From a checkpoint of a small transformer trained on Wikipedia: 57.7M parameters, no biases in attention or MLP.
MLP neurons of a small language model. Each row is named by its layer, matrix (up: input weights) and neuron, and shows model dimensions 64-255. Each number is 500 + 50 x the weight over its row's rms, rounded and kept within 0 to 999. Numbers have three digits each.
Before each neuron's rows, "fires after" lists the tokens most often just before its 100 highest values on Wikipedia text that the model never trained on. A number after a token or word is its count.

fires after: "2" 36, " in" 11, " |" 10, " the" 7, "|" 7
L6.up732:381487543416455390493582481541539584503528519442558589553399556490474434493408411514611443471538569504434532503540511525539470449545533489552511459486479574503481560498504477551547474381515458630474439494495521481467408547369631554516530484520439468408511535528589541432529549534563479499432510464504454468535468528534455574527515453429429545478453485494452432534516563475540679525532566533505543506483448578468602547458432498516490483497458596397484521495500470637519535495530560452546505539488478506470510442510528450559531454525399492506537367524584540567543455441496495499

fires after: "2" 25, "1" 21, "9" 19, "0" 7
L18.up1005:452531568481452599472488515509524534553477479473565470539536522486476448478559437596562536515484481377463396534445502481493438540454442477572544526503547565493576413480458478513491601405459519490554511528487487547480463454549560523477422486512556440494493545574503450437510469528542583499452495529536495547561436507520533436498494421475495563453442492441445544474474501528515454501537376340583544547480479567472467499476517514481545480475498522464460473455527411566495472550472462509509488423501571560419511562362448423437474487470521558551529491539401582517490449470498476551

fires after: "===" 25, "==" 17, "-" 8, " (" 4
L13.up981:490518533480424501478556529476460580465494508532435584580409566485418519483484495467516508461527424553456468563535471576499479480545469472557442519516439563461452505418487562558435465511445589557530566541490491511390444518424492407557561509589523501416491462498517490482479447450632411502445464579605527460519446490528528399454560560504448504425470493464435499442504503504441415531541436431571520472548539552451435428469488505454444466633491560491565512497479510455506527604480561481502538588529429504600546465447516516501555494422407485468524484487552512551511496403469449557

fires after: "5" 20, "4" 16, "3" 15, "2" 6, "6" 6, "9" 5
L13.up971:488518461521505511528528554509455478460538462469554534450390535500489497466453553497450442450527554518502530513518454498466538505474561485549479479560550451554499415522504447531520501560493495408437475519544472431500452472451378622455537540565451518566455465439560502440440613474477434380494471432561501500501526526535473492472476631426511484559518507465522549540469374511603506502480484397496475523462425565581490547505529516505462479593597522519566395534524476558571572443546517454515469480552460511549526573465507527538484529525482550515484550472485465575436408370461461414

fires after: " the" 31, "," 15, " |" 7, " of" 7, "\n" 4, " a" 4
L6.up373:513473559541464511517555474451484529580590561551561478487583506438496557499573445469479488468491470468488508492461423592520540518524517559506510473535467490507511518487412476478517434469408501453499451510414556480546470460547519547489596529580549543517503519480498473470560452499415506439442423507555423418549515449564514488560519490434389505451527475507449518565547484538608460572561525484541435569507567555457454544524563402462477496446446554468470532488515463509597453500513412358467553499473398438519550573427564498552601518519514583546550524476483515529455502497542515496

fires after: " the" 22, "," 15, " a" 11, "s" 8, " his" 7, " (" 4
L13.up984:456514417591422379534506447570360490567480426524414576461478523428495505443463492481555462567538449460479458518486451478611527514535445447486533481528529419500536578489476553507415554530505516524459421504426486554515507492534449551449496478444482511520446535612447564457543444491539549470547504563508452472698479518523553434498558453464556468410419469567508459475515546502529506559400545502548502512394510508450516496592466441418507435464498508611552504495549499539537475473494502471450486542499464432476483507511493498412546504479417484546502577473537497475464479469445485487

fires after: " a" 28, " the" 21, " an" 7, " are" 4, " The" 4
L13.up1509:444568488585469484549559438553508526582445456527467651512472503498516470385559501480515541510513427524445484463546532526603511434462484599629542425554495564622552474472452518526539521583494496555452463517451528600581535432454475489430508498544417527514577519518445568439498406538490533504547569534454436505476489436549537442464493449424494535456559484473438502590490499454641484556442402595571500521505533523415517486579576492461540483482487544459501418515452486457520493574410480532565505463553446522480540510492472473480507563475541531517600517475515533495421509502457497470

fires after: "1" 26, " " 26, " |" 19, "2" 9
L18.up1280:484456549411481553483525527477476521510624493424454510535518491495500439473477557493582507491491432370598406501591452475534437558489539480569506572579443492497525474497543485433530558529622481467516508465481587492439431469491519522431519534553559449520522591569563434460522556553489440530502502485503483465600520535512513529453489465571491538508505489542449436507525460461488621554527578535584524475517476430489444452485524496480504589502526594504517499521541441502435496478426500442486414479547447502513531520480494524473535374472533453516583517496565469520483515511441455445

fires after: " the" 31, " of" 17, " to" 9, " O" 5, " and" 4
L18.up1042:485471602463517453480489581457471596499462600528471506509446575490404454446442503496494519475481559429487497453473452483525516480549506587585532474527471546554569465522506499514516506593476498520478372562443603442532460428525528511574536429483473631504508499432501544538515479571474565545486557482483512438479581409548556504508454447519449542443448544482466441495599546460534524500560544474490488463415489528430465500504477515499575482438628510415518449529505484538564533519511598445479482532469416567481523449378555458477543505564502522583561467434546458507424431442438433524

fires after: " " 43, "aba" 12, "1" 10, " |" 5, "-" 5
L18.up821:483490506468499521440538483471565488454543563428508476587587523562524530499411510546659570475528516511515471386573570521416488457435560513533519561483521484521526409542508498544501462466467515518503536514482591547541418533465541478473587506491552587474464501510476472550447546560439553502500503492494506422555518561546493446520588385552475548487548458415421409496476533438509558434455531497498611398513542557377571530575467474438474511528418528401503500425521439489547521501565541473460553524376467513513486520513510465574479542521503515469529546490599452519474535570449395499

fires after: "==" 45, "===" 41, "====" 5
L13.up113:473482476471523538514573565449462564474520468461438537559385512532427591483568538523506549477508448449404511484491378485497524503496500536549402544458425542452506476540464540483482465561425438497577498554508569493433478473398435468524503518549492470449510492465486437439524553519484461456463540491558453497510473464518628450475574542525446462503457552490534555465468508490505526535603433513576447467501533540547493476485566538468485446535509578520559489401513531535439450558490528434512519491525449549561508468529431510515542587525319486637497471446536597563529450470449351458

fires after: " " 25, " (" 22, " |" 11, "1" 6, " had" 6
L13.up1251:425495523474555483529580471545543412545472466557464463447568492496468517512399598491534491551454516363534411534472512514525588565452459506528473522471470502476457540474499542468549473451420565434532570453556481524476470478442515511404418562564551408540496573470465497443500468477520552489423530467454431497535576538548458405405443493541478534475423454494532472542461543492574588523402523470560516543509544557410469528486455555473515395553486504548470412415376426456493547538410661484525468492522574519500440432529473440555428510528564404613515453496512587530492464541463366484

fires after: " (" 28, "-" 24, "/" 9, "." 7, " \"" 6, "Sc" 5
L13.up1513:509446502613457488515542526526411566631475465540433536448581482494463518482481529487509545484574431427458501540462419498565475503532554448574537506514491510562492467490474511530527466411530572453477501498423497451417509478488469507488489591481567542535467442518491514571541486488516475386359510560482518492562545550528565464480466560485449463347444492437472483473467509495506517605381544492553516559514469608455482539490503493373426441484472580472492508474532484472503551404515556445473543481449469480481633523481545510421506472461451479483444555455477616452509505484467479376